{
  "n_layer": 16,
  "d_model": 640,
  "n_head": 5,
  "n_kv_head": 5,
  "head_dim": 64,
  "d_mlp": 2560,
  "vocab_size": 32768,
  "activation": "tanh_gelu",
  "norm": "layernorm",
  "norm_place": "pre",
  "norm_eps": 1e-06,
  "positions": "rope",
  "rope_base": 10000.0,
  "rope_fraction": 0.5,
  "qk_norm": false,
  "attn_scale": 0.125,
  "bias": "qkv",
  "tie_embeddings": false,
  "parallel_block": true,
  "init": "uniform",
  "init_std_qkv": 0.0229,
  "init_std_o": 0.0284,
  "init_std_up": 0.0328,
  "init_std_down": 0.0328,
  "optimizer": "muon_hyperball",
  "lr": 0.00946,
  "lr_mult_qkv": 0.4,
  "lr_mult_up": 0.798,
  "beta1": 0.95,
  "lr_head": 0.00551,
  "warmup_steps": 200,
  "schedule": "wsd",
  "decay_fraction": 1.0,
  "decay_shape": "exp",
  "final_lr_fraction": 0.1,
  "batch_tokens": 65536,
  "seq_len": 1024,
  "doc_mask": false,
  "train_tokens": 692100000,
  "steps": 10561,
  "dataset": "wikipedia_en"
}
MLP neurons of a small language model. Each row is named by its layer, matrix (up: input weights) and neuron, and shows model dimensions 0-127. Each number is 500 + 50 x the weight over its row's rms, rounded and kept within 0 to 999. Numbers have three digits each.
After each neuron's rows, "fires after" lists the tokens most often just before its 100 highest values on Wikipedia text that the model never trained on.

L4.up183:543476471472507526513442515550523483519469546499448558468587457496481505471395518556581548472420453537605464534519412526505529576616461484522544530500439486479567520406415508475514500485499540395447536506409533473430529517499498384440584460462487514522538498471417480506621480516510481552545563539609506475514486508476448570456430366560456405493590469504393548546459422537508445589562
fires after: " and", ".", "-", " (", " or"

L4.up2493:462495392559496497492483507431520513427507538362484501449488538522630522448491450492447556578478478502489505510537530567527524443535453580433495529496543476558493390474520486561468505477585574525460559412545490559583580565463483504418514517488634464465516519550484548493463489534558491488477419532549537496372487518441548602550399392454512586587481394430549467495503523512481468465467
fires after: " ", " |", " Final"

L4.up833:522466583450494496538512481397535462528451495496496538509452453491492559575483483471534543504467408567507451473562498475464507541418443533493432516481555451455532486484515525483535540427509508485542483402405550489547491602566393490466494414519536536598588468544488538533557541526561485464575531503586467422490584543513522558521473496438523438596540508460566505557407531508451500516496
fires after: " is", " was", " had", " not", "(s"

L4.up1872:472530437534443426469469551556532471516489496529537550543518503437569517474480487433480518385538489465440556446483552432413481445504525541487486513498480503501527437446608510508597605447572588493506492514450498595543493476521423525549576560519491496423479444482463459574506449484534463541481478432528488473494536491564557545438609572421555586338556436464475421491562475606552511502526
fires after: " and", " end", " or"

L4.up1737:500594445512430499419475549479493402453462495486507531542596431498484516510464419507567623521500471490497423499486581398455489556477471603475480435422444525435561450518528443579588574482460556485456433515435442488471406472535466470437554512481512523478553485433505490606517428454452497578411461443449511393385503488447532500495528545602479476514598454545599565575515576365638502475474
fires after: ".", "-", "===", " \"", ":"

L4.up1643:554468559433436477500486470596529556518498533605443607500468444458576516473525504518533575425548483494532496457538560446493498468488499431421436433439475412443505528455596650471453522498426448453571466527490403489485447479439475558484489550574549470547509487499462545553508508554467447550487544537493471513601523465488542525469653517506487565415495466540498512462505489490509456498557
fires after: " and", "9", "2", "-", "3", "7"

L4.up958:498563504577509438518464412482520503469475522606565560476513445500431476507514445534503406512564447506561455483578584491465513639523503506513452453450592530556435529518500505566442481465477456540568500548499460502449513441556547561604494430495487547484513543411523585520530508431508441457541512536515489497541517500515538476470491427472581504440578516512481468479600443482448597431571
fires after: " ", "|", "\n", "1"

L4.up992:534482458520505455539497556474557525531509530511489628558553486561422507580480510559573537566470544471500464347380547475434441566571517500528592445466504445452613501498364475417633433480584574455436509604390475578585594489505496430444531468532535553468489497545575461545604495582530504473550491472551473453500427487531476549483449590440399452483545509436412472570467574475585438479517
fires after: ",", " and", ";", "."

L4.up1935:491478518475488501475513501476556452463462567527528495473543488536514435431480521476570574514588519583507431491441507466474582519545578439518540529465492559464455499453504496481475443473467507472546479526501555585528434514484425527489521507518495496521459419536455460499508483462481461574594523448556652536484400481524549532406504487497544500466452404433460487534379575544500479469540
fires after: " and", " or", "/A", ";", " to"

L4.up2474:568573459554528516574400472470507556572524420499557480476637433507503509457525564503564570448505475513535586489525519523537451495551442486519378541474527433576528452442492497516510444463553440545460498506539524552495476573499493475485471459534497510512535518486521540524473504411518492555483520553484488425550490529577535523474540513506542594562508562547453432572402458524514479543516
fires after: "2", " N", "3", " (", "-R", "4"

L4.up304:462503553575578607505530481547556462488543507541481519416517443511489436482495523485533500564517461481507469384545620425493536543464522512521497528519564569486547493486437442528448542531567473550416532450412386445438508443572511499553536525559515390496499490445360563551503438495485475491448577444506475452503442549524501541470468543575511444387566436429474563513411545532474562426509
fires after: "\n", " on", "|", " (", "-", "/"

L4.up394:545563536459473564557499507559540508551435480426397463579503498500479500545451481475525398551480369552530570534462461339440524558558537510481452501438533492432458508482453463525534480503450569515548560388548596486512496474472484490518544528501473487367476510448439489538458534475489484467524490498443549406517500501537455427454469426491578463460432516489406531581423485463497568500488
fires after: " in", " In", " van", "In", "-in", " Up"

L4.up1288:510371484522541568580481533465502546549486498526458509460494503509563536568419547463481477497463439472545448607557565471490531566533536486491449479565502503474520485392510466359480475503540490577452550538579549448444524558477459439562535486500497534517538624408499482437518574386508536489468451516531466557441469549479508547429505480499482502487530442549499360425483549463489509441494
fires after: " ", ",", " in", " In"

L4.up1609:363524464466559546498529554520554447588582582547437490554484506459440452457510522461467575522568538476565459500527489573507556458527502488550524476398518511517504445486525564471485546483476436467588610527441439551477562548501578504458429502487535515507542473498480468526585495527515457505483546447627503378531539548521536563485598546486614505458504532486433441552440476549533532481525
fires after: " and", " but"

L4.up2083:571498503517502515467578527505426479498523538476449508483500466499583494532542590411532524581530422530518436477576579558500517546546530495490444477465460463531484490533395433493563460515541439413497464496487515451540479504434589481538602482526535529384503419469470459580418532511480440575531385450496500498479489507531546410435528549508552469548433490444503538502509519586500486484484
fires after: " |", ";", " R", " T", "-"

L4.up2232:429457462487440493562469548492450508507406485579568602499589456484560518500449520517520532522504399520553477497535496495554493583480536479619493453473409539419453471457512511496534518502480492509371461474615521546467480530526438541504489517531473529518428411454469512536519545493418515539596549427622578514424574487499459464479508608594434389498513503553441523500474430497516516534424
fires after: " as", " in", " on", " with", " the"

L4.up1774:441485620493415457501502503511515503625391476448376447573507470509456481492427490618479511469486565627519497469564471429473467619538406531473508624551551586521444451424534419523458474464471459567442527532434463475451495502504556550514495495469493533483524501470551450494494548455590462537440534470399535535584467468469499522517463459494495424592392494554448464536461445504440512450539
fires after: "0", "9", "6", "5", "8"

L4.up1738:453442485474507420514531481513548506544605443508564531503553440553494549479426429484437503544474504456436428501542525518538428405530498510535459453405469437568516533429503511454487522530531501473467504415519530466463450501538515485466483372459510515525521406460511506585384432532521456546495553570442573505461475476578475497508446462520515505539482482481409455423512479515504488453448
fires after: " the", " −", " +", " The", "the"

L4.up2052:442483539582524578578550540417541544620564528543417478466580576477516525428508470495461559480456490534543549547449540501598485508495501515593572487517564471478521461544565486474570541411506461425541433478455488598445513546496493498385419515418536477444494447580425477516508513433499560528538523516498439523474560562496614487458625571438452500422510497420442440465476560502562453566581
fires after: " and", " to", ",", " or", " the"

L4.up454:540433494391611466508464526482495465635539522476359501524470561578519486489422484519481489530428604473542458514475440466558585422425479379524530454500508416484564434359474490492525564486397614456504566482556497536482519436451476580481448428468547424494537495540542476551513471549428450524444502455557389468479443435546427450440462545500484486550571569538418504517555521568542440490524
fires after: " and", " to", ":", " of"

L4.up1976:559493488577563458495628418591495514493569533471539496478572444556443550555471601534538490484546455544446477497478485535486538456511457530509565535496390465491541480483499492597447540450507509530508442458475480515456527592564377439470605432430631484467499526494562525586437474542434466538477478518576452397519511501401561437490518472452545416506431464453523544459483589502471521567455
fires after: ":", " the", " |", "-", " The"

L4.up1124:429433493466479462435511610482567429615544613556457461375505463475524454532524474581456431516405511519506512434530446499531507520510492592454485397431442423471536497449391472424560540487515485501526538474548550501481550556494515536466356528482428475488544550410542635485427517541416457540455454559460504517497556559543556445477514539497516520522516511489538475485546522525490483467424
fires after: " the", " a", "'", " The"

L4.up400:545548503477493544467533498508555460524458491387366489522528534536528498490465508526415512526470529522401541462497476500436629521524603439500520481511581513470572519433513500520524469508530469449458505499489509544510531383497502521365457389460496417544542420560508553548601512551518439539547528494562560411511484581427579518439464430537552479480474532629514503475471475519464514525536
fires after: " and", " to", " or"

L4.up2132:457531504545607495486536602629489586427551512558505515528475535505454482475519510507466421498491500471530533532555511528487554476474534562480419546488530608539476394567493505519464498586499552550491498398480484464392537474548418449568500467474475507442535548490447530609565524454484574509519448542514485512528578510581489470516477431511531428462520584531438416512456497474522566460641
fires after: " ", "2", "|", "-", "\n", "1"

L4.up815:451537499462412524465458543498481488539422519638426423572468534495545492549471534478543439561442440494526494546485467494593471547540534442498479511476483507455506472423466527573568560414507437506599549475486524651492476621449385509471475546448511506486444531505398610525541555475501494550467479495573563464480519523483504472435465494545452484436431430405475469585510502521599686501483
fires after: " in", " In", " the", " to", "In"

L4.up1665:492494430459547525491532569514464552493454468499524533429434444531446477535556535541394533525490465505498479508509537482499475485548499611575517511438456564487571568543528518436533523406542477555485342536492566521559488496533526400551490439496466509508516454522524577627558494463482493487490493633460499479508442525525530584483450474538494508573497468518562464446523551589510489474527
fires after: " the", " a", " c", " an", " The"

L4.up2558:524514537490522465490534507463581523495553525497541577345508458457541462529474480447534538465488473570536513417434559380483556534609485515472514485473476383509507483474415612467415514474481425451476492463448479525552471552507503503463527511493477575549573441501447440501421514555486527495471439451477520549498518442488605474579539506513540506533514447517522522460431533593500495441496
fires after: " and", ",", " or"

L4.up204:386541544581451507556484550562517520479556537502482512498526527512487517476522449486477451497458489531543557506548502428505471488511471563467404462535578493400512528444442518439512512481452514452376435585499532442573507354531489448579492446540435536458523529531583539499479505503473527556489510550412531459562505452497512573548549483504547461529509547508519542505545561517450526515515
fires after: "\n", "===\n\n", "==\n\n", ".\n\n", " ===\n\n", "\n\n"

L4.up1176:566616563468503467530559423531577455510533506506466570486523544474604487441484531554522552468590454483456536570556451423549510530488532537501582526476514454468589494485582470450476527591537488487522532520459457532530499474459474420468524480413429454511564542510498403474575517550479558491480482486532431550543552473511566449472495454432469501509511439564508485581510370492546501509562
fires after: " and", ".", " temper", " \"", " only", " ("

L4.up1597:380538546540598448509445526580441458528547560494408497509562571452489481501531495492520633435470471450488543527473493418537490602566474461464452558453490449502457466532502526489464444451566496501527504510469504500516447430540484480488466511472502434624511446450383564538509527510539464402646537500541508462417588497593483581480562419492466503442532483459559461526366531532448418556597
fires after: " (", " \"", " [", "—", " and", " Ch"

L4.up2240:440479469532538503470572483538516522512552541485522525497543488502436565532442446552449501553497421525451488538518561503474468594463484468622487502395513555461569490410535421397525530439455566493489484524517520550504444522470454509465556417569522516486527450422508442525532470463504583504484546495527516533448430533545364532475485570522402496426494511512418503463438461507445506464511
fires after: " \"", ".", "\n", " (", ".\n\n"

L4.up1332:466553565541479509540567561536537555520445440532539515458566472472515355447546543440577438462571451490477532593456522393503540592499488505573623493478447418452458497457449485528396535440475454465446532504458438577491622515470549439516494470424564519544418569481388498477591485504599570412451579463468479558488518508498558479483436562423505423503471457416507500479532400612618505462537
fires after: " and", ",", ";", ".", " the"

L4.up2118:483483492444610457398463445533521445558440572480455559497498485518564560510455573482532477529527578510474403423519540471508483519480549529485501414434398470454459442474431595475429479516448500573534452481488436509450541490516434532503482457481439450498487500479528501534521539506472461523512558527448522503404362382491559456464535500505458504559490439468452521468485550530590411515437
fires after: " the", ",", " |", ":", "9", "8"

L4.up681:477438432494487545517581532539505483544508482567493498410568525594499528476443545502512603577465474471484399568468512512459520477522463454534420494471537492532474438536466486561532532498585419557559542496583561502522560415504575497492446498555556491518520442564458488456497426491490502567580481464535407415456466549500535516432475481577610460473537471452561502519460501526558515519606
fires after: " ", "\n", " ("

L4.up536:517566457539498490483429474517521420548518544520540537504469468445436512504577493462506455533475468506520392487412501556384565532475439479488580471498527477496516439477538497505494498510485397415504449460486476480508580507496555456468484496408598504541592447493430457543536460537499477533538493558511486551478405368572507414476512518511504496574504364462570470525428499552466520572481
fires after: ",", " and", "2"

L4.up1971:476563553434441479436540502524493541452545473511451424521433530464506479505503567501516437439380466470549478400434450468506435484496448554487509421532461522498506493511373622526529437491470492577505479507496445475586543543534473618494465531474519518564503445512478477424515458502606491484479461589476456528525454496473488501568519587499516573432483592536462490476441544521505515533598
fires after: "0", "5", "4", "9"

L4.up1989:498494538563504519469422517485451552500523492467480509459582557490436416558488481490564538471462451496538544529462518489461524509496377525455452471549513408460495546569464485550550367519413529446513454538451451506557475527535567499545632420543545546533511496418498531448486511439589464518600482541401528547461448469485428536593481443489497440471580549486568440479448543483438463432469
fires after: "\n", " (", ".\n\n", " \"", "==\n\n"

L4.up2108:450375466458546542397498528545503457490551598625394464566577457494469533474515510518481530507540436511493486425400512476430491506476549496496530550424429448558440546524522516527543501490528476579486517484470588510445505506455534379456464450506467553560408460550499542539531501525608519513516520478505462535445402510418530575433425579499498470484507392480481482510507530484476505526509
fires after: ","

L4.up1379:530480516540476453465514483475538563539512511486604479423538564484597493404571496498610484495562511475557505513435535480479506507511475402507532498550464469381495453541549499452589524465442471512457539526455535543490538352505437533393561505510408470545490502578518543456441470392489500396561483465556504508470589514507546504451492516506497433542554531559574550434511509523452522480566
fires after: " and", " he", " but"

L4.up1405:581458555533460552506420482469513453483458430436484517484526517545528543538612546462480434511476560547497491415471467427487493539547506471441492454484462558474502479348487548522447483521427505524477570486467527520513535496572504494470530439481450505456598515477492504504472538436527526463506461547351468473511550521459546435435543533472535560505424554463481520484483437450532500512526
fires after: "2", "4", "5", "7", "3", "6"

L4.up1046:490475467406446480551547499471473489603556552572414454406524510530466507550499607546533617536423530509486472449528534463507535441520454556539471556465383425527540444492587471488453576447499455545546427502495503500492489490511407533581462497539608557481589509496512584538499533563491488562434510496598547539402482465456572514429477482428511562520413433465587510546419547441487495544424
fires after: " |", " the", " of"

L4.up673:640507535552594557517566462571570453451494519566497505473497434501407506512492585522479492516585461503567470536437514523534484569501567535493582425475503465508498551419561546504408516404490412525541588445452449478484489567505444460508538570499549547432486551525452537546533466544456482496495539495366490462509509426518552550463369463447500502500484296473516430564435457487466521450481
fires after: ",", "0", "9", "6"

L4.up602:453506548599466501492522533566470602514531478496499565573511420409498517517507575528529394424453532511532526514616481500503518461471525495545426458488460537516516485594469607513443494562491393433545539464501478444458504490552510591566563485532576420389560586505566416471548492430456580518431480469481431528604513439498551467491550466514486485429525458542485523370462520481470400576520
fires after: "\n", ":", "–", "′", " |", ")\n"

L4.up360:518436401492526572522559520599501459487498526487459484567458497479596516514569574579473531394521492546446681538594519472473542506448556375489437437501485428500544580563488544465517488435498468503585533545509534428471436463564558439480530495471448512503488471554431537444495518472524551502549541491452539493528466506443552494514455582360519559402510512486402388449620453518528504498484
fires after: "5", "1", "6", "3", "9"

L4.up2483:508567540505558472524483479426556527484443525540441537537490464482506503478505557563548525504441449460517442476522555466511497531446493605468517429551447515471481570458573452450441563521542499502437504524457419480547510468539447450475479492528413458473565490446469545486453547557536445499545515482465464505496411429440455586519455473491506540380471590431396468523569461518502456481503
fires after: ".", "==", "-", " the", ":", " The"

L4.up583:531499472562443486480438516486522431519500413531443510447416424472560395433484389551518405546462468478465488561415507463471540486509496551493511494533481442451423521514593449400547487521488459529453545472543482481537511575401517469455400460549468504514434564504557562560453515477482593546539434497507510598361427464486526571523547465554462445487482415513552396509557373510497491550528
fires after: " ", " (", ".", " for", " \""

L4.up1055:442545512471471505443589443565496531600474532524413485469630410525499542534474364461519531371474500436508497530522501430583486542511529575511529497444475433489492517469447543619542456528542576522449479533509592558431528610443414521501481462511571516554605476489477548566440479467477512486371520478405458499485475508561454506482403574506463492476420490474469494571408406481486531506503
fires after: " |", " (", " in", " to", " \""

L4.up103:530485534483473546532605508415592536484520517464451466508600494483581496524408593431510492546469448530485493521537578444548451503490459526497479432525503529520462549488593480588435617541454587465550400576485482528553467521487519562558506422410512407484438465498479487477496514504363414509457575519527512520520516497522514508479487528489414487495497460499435556357459564518503524537429
fires after: " ", "\n", "'\n", " |", " returned"

L4.up1212:430488495441449503396580557480608464544554531545474470413540532487482473418534548562478563515400462587595563587531507571472455508551485520504495489458553477489587555466389521485515584479432503444449508482402502602534436403464505468500441453503462510551436530508552489478464560480477481447452520511520523435511537485470562491488547491503508479571436452564497479417542507579565500428563
fires after: " and", " the", " or", ";", " The", ","

L4.up101:467592502425447437519486534498582531513498462476560474502543517455557447549568498539544443571471465623530522408473497464412504495479516622473528463522471513401501480578529541403450471534497564455520448501414415494463563436632516497536531538521491528439554609488409617544495526568517512580520517463452462419542483406499548548462414497550564467575470489572625517588458453452507532485477
fires after: " the", " The", " |", " of"

L4.up761:522500482534578492398415572500545537566450436480535457467545425495484485525583532576515561458443566554497524559556612541514532524460418502482446502419471494532513479408456542508480462556499519545513567544427466556458496583452564394496498485433462506477488372465436576590502466474552460518369408536505457431504455498509550571530442487538464569487622502453461513476548436523513503492459
fires after: " the", "'s", " most", "the", " is"

L4.up905:556426575564551440482412575518545517456539549555516490444497530657516495515499477567556451510535445499472647501504539555506495568485547547426447519525465537461511564516430603488400420459460452408515370422528523526440438477474454477478456528469447537438531503501472518462481461535458485453511436423524561452429482398599456471535484480475471523536473505457545514519474490513579612505486
fires after: " the", "The", " Ah", " La", " The", " Da"

L4.up672:435565422521575524467510551552574455526509514490475478489576528517469421563484444489508547404571480469448516479440534617491473543491573492503518448389500459511535475585508550461481416527437491413534443503561517518518504515335469505448394514381490565517397489528482470533435552578479439463642594509550484475523468527593523432526456575515591420564519394429537518479501504528536420522515
fires after: " and", ",", " or"

L4.up1498:523507522558504524514512540522507473442505457534595568456449500576543498487610462468466563561500492542437511490395559489503490541516544473557531499458543510505430540499535517482552458634487482614445543462585488542480540481467479522522443395469472501336484527490497572600430521605484476547444530516512477556443443576554440464530458418435502586506420550444544571549527466480516431403481
fires after: ".", " F", " Af"

L4.up1612:597598515552494528494564471463491482542587511429480469472571597482548440471530479488587510519443461465500454507489480518524518462466532518532534501409402514379459409368517556411523570405563539575518487528483544527430543533505417539499465524531529559464584568523537502474490436465460585501563522490506470518467451461528514569426433426479633491559457549518470468528458432543461475525584
fires after: " (", " and", " \"", " |", " of", " for"

L4.up1385:447544574564511443488509500446513533617518543478438533500465447505543493455519453493537553463520578545439460584594531434456563523458629474522439434483497476479476487459550462527482470530452563475442459502541534498486553441482415501519505549509503500490598481543529509460524506548498582511592520474551548499534503420544523514540515504566514487516442553603575428415440581478485390487589
fires after: " and", " but", "==", ",", ":"

L4.up1970:486558573472491492430486490390543482483457532461536520585521525452474513580531447531493578553455456472567451451532509515569441462526473518456504598494473459407510511524534448523531524442456521448527506526476480529476524505516515502442481451562538518431576560410519516518490491504510465476514465480569463599454509540584520530435496584476511428468533601581562449472491474497556532391499
fires after: " |", "."

L4.up1284:544510589486586532491620464509526392499542501426493486526450605460546436490510469496570587444499436600468513428500502566448538561487397461502493524548508572438495475540525496466510421408484514526492495498511474548488512494524447528435437430506520453559450547494464505514517429522492463489556495479607513500529476539548597475548447492525493498437495534532451464526530501558556445517534
fires after: " |", " and", "9", "8"

L4.up719:511415478443496529600551476552433520456504481488527559412508521488471429559498478501493480417498585580470503538487533441508492545506432535510416496529562470500497503472523644600451477571556472507495439492450449529459482557481381575521611532462466457452536583509491503527527529420485415540452504519542573492473575569589382517533465553549579488479442490491479410574450594519470550448529
fires after: "\n", " (", " |", "9", "7", " —\n"

L4.up2531:420468522418495479429492522621443451480539580561600515447518398600500487511444539503498490481509541504419408536579495419558477553537597502477538521459437410425522592436471500484437610490473430568528547532418471520540416471532490527498482495403466562611541525525402478540471535544516459400510499466536475454505500455495475476445417403550420560547461422491503460530492510590567571536445
fires after: " -", " the", " —", "The", " A", " –"

L4.up148:495441475497463495560563375462550533384505557476443582521544415510548422559539520492618531459474504530555511530479511582465555574545509552453492508413424517502532466484447568493494470435512465488551532440539479461532402515461533639498478421435409554558511506427534555484564516449520482548517500527532398559510566450490593530447530445501502449475492568583476479485490473491486475559500
fires after: " ", " votes", "\n", " code", " Turnout"

L4.up248:461518464533578524599456500588435471602463603505505564483505590496409496451485580487564472539505547461508580499451491530512538527524523414438535504507493514581489537456436570441564408541478515509488533449444545545556480580440533399531555511399540526501551605551509447525510463478542530564478506444502465478534450459459464491382513490474529433485498495465572512535538474563486460608502
fires after: ",", "."

L4.up105:516515568566505507496581512557477484565437470565467440548517524444547483591427583457490550529515577443485410448443447578531497467586468403553513499511460460477528475473499505583434508533431540526505426440465548510479514575450533391548525563421538431525549542465430484520539459529485532506569472537541525467378475491500498482498436467389567381537490490565434532499386523601452490521493
fires after: " and", ",", ";", "),", ")"

L4.up2009:541436555513513559491444547400470599472431548481502483540585494424432423535506514476427548580472451467482454458550538437540495424545440436549541533435396493431561425579568512615581493496446558559440542483417493539453658501514446463442461582437504516506535557587458512477489481480519558507475494463480395539417480525475499581519515447557518516473542428538492480487513559451456531551491
fires after: "==", "-", ".", "===", " this"

L4.up710:446494441523532553475533479519597457564490580529453487537478559415616533484500474465498618545523519513433562452584438444563556528570418332476513577481495506386488498571516529439482438509465492515487492469518485508448585520504506548469505474492427537516423516521447464500443556572631716508548566493480511507556546475522543483434522463452503491563439503500492435436598434487520559402463
fires after: " and", " to", "2"

L4.up2322:362489433456633566457462590457554543452525531447631453487436472507473474537497450497492552417563477473563451640531490540413456469556504620579510457512494506540580541528462515438515494472542535451530442480481503442426484562418503556484465510443449503554546506476481558397486534524481533503549397478482536455453497486495565577510460457493470563451579530417544457477469422524504424448402
fires after: " ", " the"

L4.up1913:490510498481521554566613567406508437418461499475557466468577453428473544542481548521472463502471426527504498460522459436512538493584537610436520425440460529462549476477527448474377525463547454487524470364532457416521588510521587553538561551509446531454588454560481459458492361532475537440489536521488495405524486474514499479583478405578529434498587458465533502466528544503483587422443
fires after: " the", " The", "The", " |", " band", " album"

L4.up2174:485543520554485482574518437535420411522428521488565503587562419470497437557460461492493576573595550441505551528517492483528494558459427519621451536431553429509446538481557445526453530457485527617509540521538485566559539572505491498497453437521552480496496458536489437443585396542574477499573521484519414499441450435572468524486493574526464471477553549463516511521519476560533484529512
fires after: " as", " Website", " same", " in", " (", "As"

L4.up1535:533561501443421529497532585535428540538602610479518525471527478551414510548467595443587461556515531597392506489494435493548538514448545607633438548457479531536505469471517498474568519484519507510509501448487518542467468507390524478533455528499535489512577517541525493574537465533463487413529582468450537473582503515488494573436504449461478572470357468443490559332429482500513461519514
fires after: " ", " —", " |", "1", "6", "2"

L4.up128:513464452567471442586494584545442518513436442485503466478504435461550449493489483458479483440523467479540468560544539484486504543456444473503493488541517505445442519483399566472501584406496525541450458436446558465497487501526486498540477481425445642480525437492466458525542587537501468494567499471550459493512500509473495506536539418573515470391534560426485427552501545582528450463542
fires after: ":", "4", ",", " |", " A"

L4.up1669:507639539519485513548562639512486421459578532528563429462530512461492495449433478461494515471558510476469444496497411549515485484471567462548542540471523473422500451438411415458518591389572510465532498493523481486484439496511599452458469631462578602480537436455473489452447506443557460542493525489557556488565530514445510532446535508505390533523560587437459546516497458533471488560472
fires after: " the", " —", " and", " he"

L4.up2548:497532469487559576508473645545460506503539531589472481440546564492487459504475467513442540550464441504510536533458512551497506521508499499520472583532465505451374584514443469483481458520611561457525533473471648481487470478484445488503535508558402508453501495502482579501426530458441528597464485482516435521433448526528541464560459409550441465472534448496529472441475594462477525499480
fires after: " ", " in", " Al", " mid", " Da"

L4.up1235:443535492453519511575589521478602549447513536518507476516430537427512486532466469516484516594414486517447483469517469478506425455398490498517458407498506527476438575551423438485510516519481562535523467448571468497579562580569485441444581477463458426518521440480498530435484499617469472513462588548416454547381474471418466561490495492501506416553501493527540503533545411552438451527484
fires after: " the", " |\n", " The", " ", "-", " Am"

L4.up1570:498413477518553534496418461469508499502525537565558421586431609473521452500444475494459558484450505536464533505536581482413404431497498492533518589455495536527354444484513516453498590498483542434540464393451418507569462428409514484464496437501473512470503447477409500537466492504462461475520476539578564545592521516449539496601619499470564540565466507592419516573445418465526511439563
fires after: "3", "2", "8", " there", "7", "5"

L4.up2477:569532594560514472460542549444593500555464503519452452447515518534503472508571492499553506536482478523503564483519528460437505465623426488493549516488458490459484433415588535520505533459450611465485517427482543518423461521519538523446517524443524513584365578551510409458557522409560602515386446509498505538517528499460434493519535476568513517445606582547507522475406451573496432522476
fires after: " and", ",", " but", ";", " he"

L4.up918:479412498521427549534503572531390456506453603515489468528439466559566526533503532590437519489495500455514447438456540390530461524540515480458469540468539463590557380482461484519521442483471564501536484539480457581435417558555538476488559526431489475534449471505469583466557513498506474516500553423439539474468531511546529432494447504484439526447519411500477478584478516575494514487437
fires after: "0", " o", " the", " in", " to", "In"

L4.up2179:614439458549539498516413474472482512509418524614587572496566434515531545463502466415584478453431416594474500474486567439427456570604450480498468430430492451453468534454588529443373436483468554473540491475434470438477504456509455562454524533493458509533406588453455548537617536513521465486473491546555446485486490501448547546493541453597505482437478483428490438580553474454564415396501
fires after: " |", " and", ",", " for", ":"

L4.up1901:441432445529417473475478499451406455524497555578514503499527516484476491501526517522517435531414522537524614543495499448457548530406506540409528434500476505501516440403422551509444451484454462436502493506554395489555537574521514415527482456494461461460520461430509603572557461469518312506548442622476580501526519517479435494488561464547577505517415451562528448472523504457401529480552
fires after: " ", " $", " £", " than", ",", "1"

L4.up1161:494510457495545536517610568522435508502483471542481448425512493523559451598511514606514471543509533526555539463405444567425497473459503485434546519475576509425433465591538534585505519528506561477540455455479554536549457535453508570501488428535481554512599499540562559476551500541471479634567546605493446382367547453519465494506535437543540502528529555569510495501468475424508441524485
fires after: " (", " \"", "==\n", "\n", ".\n\n", "\n\n"

L4.up501:484425463502514528386441412437477387478600589487403487552551483477513543537477518469526451490513484464526580516544439445459444509436504532515584480492406459450485529533625512457482455424532498552646498421506572491646428499474507471522495553444449451497474480473393512591439472437495481553556511479539404551512462510480469496476537501488465566532472484481476450544494425502538480418561
fires after: "1", "7", "8", "5", "4"